Part of a small language model's weights: biases.
MLP neurons of a small language model. Each row is named by its layer, matrix (up: input weights) and neuron, and shows model dimensions 208-303. Each number is 500 + 40 x the weight over its row's rms, rounded and kept within 0 to 999. Numbers have three digits each.
Before each neuron's rows, "fires in" lists the words (lower case) most often at its 100 highest values on Wikipedia text that the model never trained on. A number after a token or word is its count.

fires in: "would" 22, "did" 15, "not" 15, "do" 5, "no" 5, "will" 5
L13.up837:483503578445448428494535451530497521467473508541432391486492487481505535493490525535464462484540465550453488527523455410462566555438501502466510470474451553546553545474472519463535500497489489498509514506592495528526484508538524523520462470481466448554468422455563468449472548458422554506

fires in: "a" 48, "la" 5, "leo" 5
L15.up599:491526488487549486485492592510432437500519500497474439509556521480566428490473522457496519436524510499531484518536579493527488470468531479531521410475508498484575448543511545576552446555470446470497529528467495532495502506479416454562473493413569422511522502411532520506442531487572504479

fires in: "a" 37, "mi" 12, "in" 10, "m" 6, "mm" 5
L15.up177:508491493446511524490494516496497555479495474427527500520478483474401479493495446491480476581479443440523507545496466546497455500534516509484565455505518399531498460513447517474491557505509511457505497446522477529515466441508416413542485488464518435528513474516515418543467559536450493552

fires in: "a" 78
L15.up1354:509577501524547451524527516497551512518484479476452501487510566471449455470476443466549489422474499514470490502416503483516540496498497533483437536534502436443495443465439500556558538516534494447513559521534529579526539522495390434576478517548504440552483577495508533547487484508534521497

fires in: "medalist" 14, "n" 12, "place" 11, "medal" 9, "details" 5, "open" 5
L4.up152:474467500520551421521484434515484406516513607446547546503608485442532491483533549510462485510536539486497498511467501461527428518451475458485485478477496518412511505483428512533499532507551500456443537520447508493575468483454473507519446556553503428490564532438413497496574484516426492461

fires in: "of" 22, "in" 21, "during" 4, "executive" 4
L4.up1009:510439455485486534488566500486515501499463548455523573553454412463505551474530442518545579536466535512454450462549542435435554483415494464471507518561387521529486539502504465476467517497485556507580622527431498466496536612469491503528462550530457486533525498514542529465540511457459448527

fires in: "a" 86
L15.up697:462467475479541468504515527436504502506504451476529595507457475424494428520469510430501515444552433555490496505470508511521449622491485474531502425525533508456477488482459582506455477476426526474519497469508528472532469516488480506461459536565560474464460541486571456577504548541537442494

fires in: "had" 29, "has" 8, "since" 6, "according" 6, "prior" 4
L4.up590:518520521511455465507527539534462541436576457474504460509459560547495483489511453473459484467501498460595466443503536463508478514512451472454473494507470468478526440495491469442430472529471531521513500489476573451537475473528462460515500489443503532519498452510557519549513538494427529598

fires in: "him" 27, "makes" 8, "samuel" 6, "jail" 5, "june" 4, "alexander" 4
L4.up1498:481494484447550512442596497472479474482455509525520553574565508482523521461529483496503533501412434527460495472602503492496456542500466503460540500429475511539477499505519512503445513462537516485460460458488535492519478452525470537479531446408520545477501494464482506532446454568508477516

fires in: "the" 99
L13.up207:518485487493491446533450533583441564486509466490562578501492496457510594491564502509522423480500515462483457543443545489518505532506552485416523508561464484507504527508476418508454498477466501409470510443508444511473513511424447452515556510478498512482506517453496505542504511461432551450

fires in: "during" 24, "of" 21, "number" 6, "additionally" 6, "about" 4, "age" 4
L4.up460:506498455531529513484464481515512535425525435502496439547499556436481485557424437432471506469487460443449511499491478504557511464426475506496441477537530531495491448463555482599504508488491463492547530461547477489435532560525529479482478497433522500531484490502459497487491480485501514528

fires in: "has" 44, "had" 38, "have" 11
L13.up854:525476466483505471522580512517544455506505480495469498402483457560442470499467510477483495472517532449537502497473491504588460478477514564487515537512516520486538475479482458489552539518459550499468590505596506436552483496438552438489492537525556422442540504521500478510515560504525551525

fires in: "is" 49, "was" 16, "later" 6
L15.up539:518497548475436569509472475468477510479515501466483466469515512582563517430508473440516544526486514517490451501485565533480445556477490528395518485561497526490546513521517486530509482500512510570519504481475540572499468550596502511521511510568421451456418441542489494550475472547470478491

fires in: "in" 51, "intersection" 7, "internal" 5, "innovation" 5
L13.up237:494507471558432557466522560571477499535556523533499477487541429503403502485494493506508484474446539499441455514475566460449538495496490551482510503510408553536521484452462535473512457467466517580479458414435421474486523424416541440506565510602519559511513498396425516500478508514386538440

fires in: "june" 28, "may" 28, "september" 14, "october" 12, "july" 5, "april" 5
L13.up1467:478398538596570498550506521573509449457523463521466501476490441485494484518509506510492478452443586485545516488527518504525488480510481506508537485514518532494464490566514442433461505486474497473554421548532552523511458517466490500563479510476555529503486471494561473533449581525541443449

fires in: "where" 20, "when" 13, "how" 7, "if" 5, "whereas" 5
L4.up835:487424461511508471508545499468475407456542519492455445486490483534466608542492536530487478532580511503520447474494454495465398488514490457482448527474508511513513550492476487482561485524443497483552456499563582548436513453553518545457537453432554590542520529515552493512500509417461485428

fires in: "later" 15, "s" 15, "traditional" 10, "other" 8, "previous" 7, "reportedly" 4
L4.up969:475455519553502567515531488518409617500525539555546439471431531503522478461542529452542531504549479475501502448563541546477510580496438459502475471447508473446493530488524563454468496511447534476555452478518524565444441492511508509536550482522445472554468476561587563521534490446479500502

fires in: "and" 57, "not" 10, "re" 5, "being" 4, "was" 4
L15.up249:493439454555573480494524504493519567485440584484454431515566548475521489483455535524530529530532471499499491478550513489529496543484560551545494520427486418507471499510513515489454534488502498544440480490476451497539435543533499496525456556465579485453524482514544534521496503529462499492

fires in: "was" 46, "being" 7, "is" 6, "as" 4, "nominated" 4
L15.up170:455515489534531557534465566501486588431479543460433525528420455555486430473477541465490477457572552484555542498536541463582511491606524506524515496539462491468474498526473481463515473511440414577484433518461494467475451539521551501459492515421529461481522593495476524481553483450502512506

fires in: "most" 19, "part" 11, "more" 7, "mostly" 6, "friend" 5, "currently" 5
L13.up322:486497505471439434447499463468465514498497503461517506534468603508476520520531515535478498485546487447444516537498522506492389567535432541503446520553508484505503455580591498400549470533471457496539508483427502497530497518482472455498491431488462542479473574422532541446456482485516548533

fires in: "the" 29, "such" 16, "a" 8, "on" 6
L13.up289:549425453541411509483462484514453439453512499559493491561434479563500460483579491485428459532479498538496443481482516522519408543568489516520603477469456529436527489429440452501499447552467483440525458490461500498485551474416468504508472563450458461478459451505540475514544498485531531438

fires in: "a" 19, "to" 19, "for" 11, "husband" 5, "they" 4
L15.up1502:432480471521518503470455441517477537468505490468559447487433527531492479499519478444507452491479539486482499499509542527523481603454504589512508482566517423545537489473492536423547473491500507522466452468534531581525464530463556444510462497497428472593554499508542487538497495481545555482

fires in: "was" 73, "were" 13, "is" 4, "most" 4
L13.up165:580472532465527520535493513526432497451480486492471536493396527479492522547477493535569500492522545495529507532492538456672470512466553522488427491495512478560521527436464535472523458554483451541479500550466496510489452563524467508498517422487509521469487437471496518536519521450445492457

fires in: "was" 19, "is" 17, "the" 14, "had" 8, "are" 8, "s" 5
L15.up748:532434515503557456521528484518499476549475423491405561535485483505586531501469489540545461503565480447533523539485501477541445548527500431471506443523486499510501539431453500439487524481449534543493525487469458492480504485462411542380528460411484442528519483486513512549634518483486441484

fires in: "as" 73, "under" 7, "asks" 5, "gas" 5
L4.up280:481574496493444546533525522470434482520514475539504463451569500535456493516508576518530506522503534488564563424518540506489525488489489555528498504479534546575484540489488536474466469475495497493499561587534484525430553504470507541499586491568514476557465495496462460537555480482507462463

fires in: "of" 43, "special" 4, "physical" 4
L4.up513:507444512478473522433559515506520455475498466472507472476533484494493510522418494558540483489527457506489489433463472530496610578488521496537539457509465534486490546478550379490549488459483488431527471493486538469458522496501556467548512440532519470527534491493439517571507458530484535515

fires in: "of" 67, "by" 11, "for" 9
L4.up954:489503519398526521437531504510460476527524502506459497455502504500470533516524513535469519470480546581537496470560506539463541475503520440551510527497456523494485535556469465540522474448476484472482543476370485556569453452480492576442514511507534488519509515510530474435509573452492500538

fires in: "the" 78, "and" 8, "was" 6
L13.up136:519484508529469486495496534489482517523426511460557524511567480531486483516445459521512450497514500471482439496497504437555518539488444478511493430497551452501550452482422443514428508441465502440448502450467435529525510529468417508468474529417451425483487453478477507571496535465387493436

fires in: "was" 28, "is" 25, "as" 7, "generally" 5
L4.up363:560508477475490517528533501471551440470526475441403482544474507503526510455487551503487448497535472493515513489433549492499507482559461473489481459483489550462519488541528468503519565609466493564547461526459470527459404475526513478585511484519495500472535490519588491538526589430545524500

fires in: "to" 30, "would" 21, "can" 12, "will" 10, "could" 8, "may" 6
L15.up272:483478512508489544454549499532437458497540535468458502463522518442450563472410484538455483502610475533487529491538485445529594450455484518506535609534523518466473549572509507504475523441466508464528572436572415573513481490474504388484447469502459471490538524421517485560442535497508486439

fires in: "grand" 12, "u" 12, "national" 11, "world" 7, "entered" 5, "great" 4
L4.up285:524502517497531584497503481517494474530543510526503501454476476516465448567567504568476475528463526457493459516451475494489474559485482430520490452475464526518432427461521492487488545541477600472425480524469520522465472514490474493531437478534487471512490444483485600488463509471528551525

fires in: "had" 23, "to" 7, "began" 6, "started" 6, "from" 5, "begins" 5
L13.up1373:521400531535457464524508536523501477547493450487488529476445475473430481496493486541521508476529454482420526560435568509469476476549431471550519451552561567565461488454494454420522503514453543528509474462534504494497508541477489471498463538570510476510556503490559475523452455527522535548

fires in: "to" 49, "cottage" 4
L4.up1364:612493523543455532510404487488430526496497523511473493550491530532524544571498550514457519620474482564506511496588506507476543521467532477549450517526489509440509441609550510500489473535507535517520431469480485546492464543542476432499483414500428539521498573472441471428551415531503498488

fires in: "an" 47, "october" 4, "june" 4, "anthony" 4
L18.up982:464533561424487531488484499501600458540493456547442429595415476448497456521531407566484509502541547503460438468498525532515406513473485508524555502551490497557546515534481482459484482477426454629495484556552469595462511473525458484498418531544466503520481470479413524548453554498487494511

fires in: "of" 60, "in" 6, "on" 4
L13.up1103:519479475471485533490425483539473519485443442545519417518468487538511516473515508516548538468510470570437522477549497473577488571520569537488547534588484491521505409504485516557567535502567497479528559446533480537497539474529589542496528598533526484485445508472486467447466492473437566486

fires in: "to" 81, "would" 5, "cannot" 4
L13.up147:455496475485499433450476444544513502491585508443464516514472497480476524474405535563442422465486512546530559501521535460548540535455466509501450571598517487417446484544524477504467480460511521543475492443541514474496479546493514450449551457456483422514551551518506582487525461491464534461

fires in: "of" 43, "how" 6, "among" 5, "cooper" 4, "hindi" 4
L4.up1005:424497568501554509507495488525481540490517512564415486510536554493492491517464496515519441562426498512577433542516484507526539471456453496515511519460528518526509517460547507516535443531459500510548445435422475444434500434519569443555548524430477510496489458524474506529525493548408491526

fires in: "of" 54, "where" 4
L4.up739:508492487476475482427447443498454465478559498492500517511525459460475521539486501504461518527504516557466483495535492427539479476514497394530492446441481465486533450443490512461540502459543556462525581524494543586488474537477520558592557539470477466536497454525501476562478529481475502523

fires in: "the" 56
L13.up336:549540486550501542528414509488482447431542503507507527498535547479481481495578541492459564512576492510496458492583430533477539515481472495504501567487598479498479497462478464512510503413457545500526562500474487495497559519508555533491493508471477460496505417502478498498457445510539484483

fires in: "a" 53
L15.up761:539512494505518534539484504456552471593534539542486515566488452490583530513476560479504532512551502488493521505537448452558481447571552550540445469573490483482475438574511542558437486428568492557492489569521465511465538475488502482576484507547503520556519498471546499470469562533491448487

fires in: "to" 25, "the" 17, "gallery" 5, "hall" 4
L13.up844:460445536537505550476461574510437522524566474526496482475521528463489495436522473481531387414530496455552464484491473543526551517508501523514531537544454495466499535462492452546524432502466557486513590476515533503462460497500508481586523534501483423470466441490546553538484540470432525446

fires in: "best" 29, "role" 11, "professor" 9, "appointed" 7, "performance" 7
L4.up42:383428538452500502474539479454483524546539544547531476538529613480489525504524546458456513537545556542515480498524527447557572531532520481429470461476471529530492454521549455467521484498483467487467422496424537579440504416528543482518509481466568571511458476500457501510530507483497510526

fires in: "as" 55, "your" 7, "like" 5, "our" 5
L4.up771:502508547456488525535509598491409511482500552482553586567525475411481470539519518392559490492513495482454439518522566568495491475416513503545533451505479473502510455480543544518481519546480469489498561414519533587508583510482493582449463553496539571515469482550487507556533474533525470491

fires in: "of" 27, "temple" 7, "theater" 4, "whereas" 4, "contemporary" 4, "day" 4
L4.up556:494463529548483513482451567520460467541533481506457529507457476478534500493545414534469501496479477540515510474460499532498491522438475503522516482479490455543453459497526417566524403511504506423566502470482439585460532452495484508558457451513465483514515518550500463560456509453349498451

fires in: "her" 21, "his" 20, "their" 15, "s" 8
L15.up202:472557453552520537440490440498515469517535472551508487503472417514509554493483483555428506451531449476465426501477474530558472533600538523507563472477496482493520488466421480541488520517495501483488466493546500433574510536478533580468518527479544481500523536562559490514502507495480498431

fires in: "to" 50
L4.up1492:495463516414507515502476474550481622485570524508499499522499487492500503466488469424585481544515558452449552521554478542554544508517512507487538516451448536463442499438489440522446481456495552484518479531497495463460471493558478496487499444489473520472490504456496556619442504556546465537

fires in: "a" 29, "this" 20, "s" 9, "own" 4, "anthony" 4
L13.up581:470475502484532523493479476572538502497516520452534535530424463469499446489483531462579471521463476506492501486456517489471465468535488529594530511463490426472479438517552453519536474526450545485407491469479488510523462520457558536590447496468561462521480467510500505515458563474524528578

fires in: "a" 28, "under" 15, "by" 12, "mi" 5
L4.up718:456420409420502442475520540434512419458484499519530496524450494464506459477536533443515544491524507507489578476523532478538470490504402394472505493546508512456506502493464537467518466602507480496490551451489531513517419481440458469450493509571448489466534582501433499564462507576476504572

fires in: "had" 16, "have" 15, "him" 7, "has" 5, "it" 4, "reach" 4
L18.up867:469492483507515493518499480495523560484525526438544549483499509534488513493463466480487501476462486478482467417497537422476458511477453463466499480553458513454525496526522454460523409489487465476508490545621553429472470594490498508481424445453481508500563533476487482508560559489486569464

fires in: "march" 17, "december" 16, "november" 11, "april" 10, "october" 9, "february" 7
L15.up59:503511495535535504536530479555487488601532443601520428542504429476419476495436491482519443436510573461519432515457547472464454495495524490477516506486486552484512531521461499542612595450590566517496495519500510477437486450470456448494433517447496509420468503534513516463403576582437446500

fires in: "the" 22, "s" 19, "medal" 9, "olympics" 6, "united" 5, "games" 4
L4.up1303:500523535556440442495407437474497486533498452472485479474488456487524473497480535575523476482536468545468436535405421502476467457504441506459536474570503467519530526414463528538500497513524511522453471520507537489520504479487474556548552548431452489456512463525570449565556467531476543523

fires in: "to" 46, "in" 20, "of" 6, "a" 4, "for" 4
L18.up601:511419478480482441519515445504459494460476491485479490508457550485492475451512478439484504470463491453495448461428536444435522517451489569468504410520487553448561483523489406469449508485521511475565555508495493573576501472481508555442426526455470440514565546423487476604506511499463520482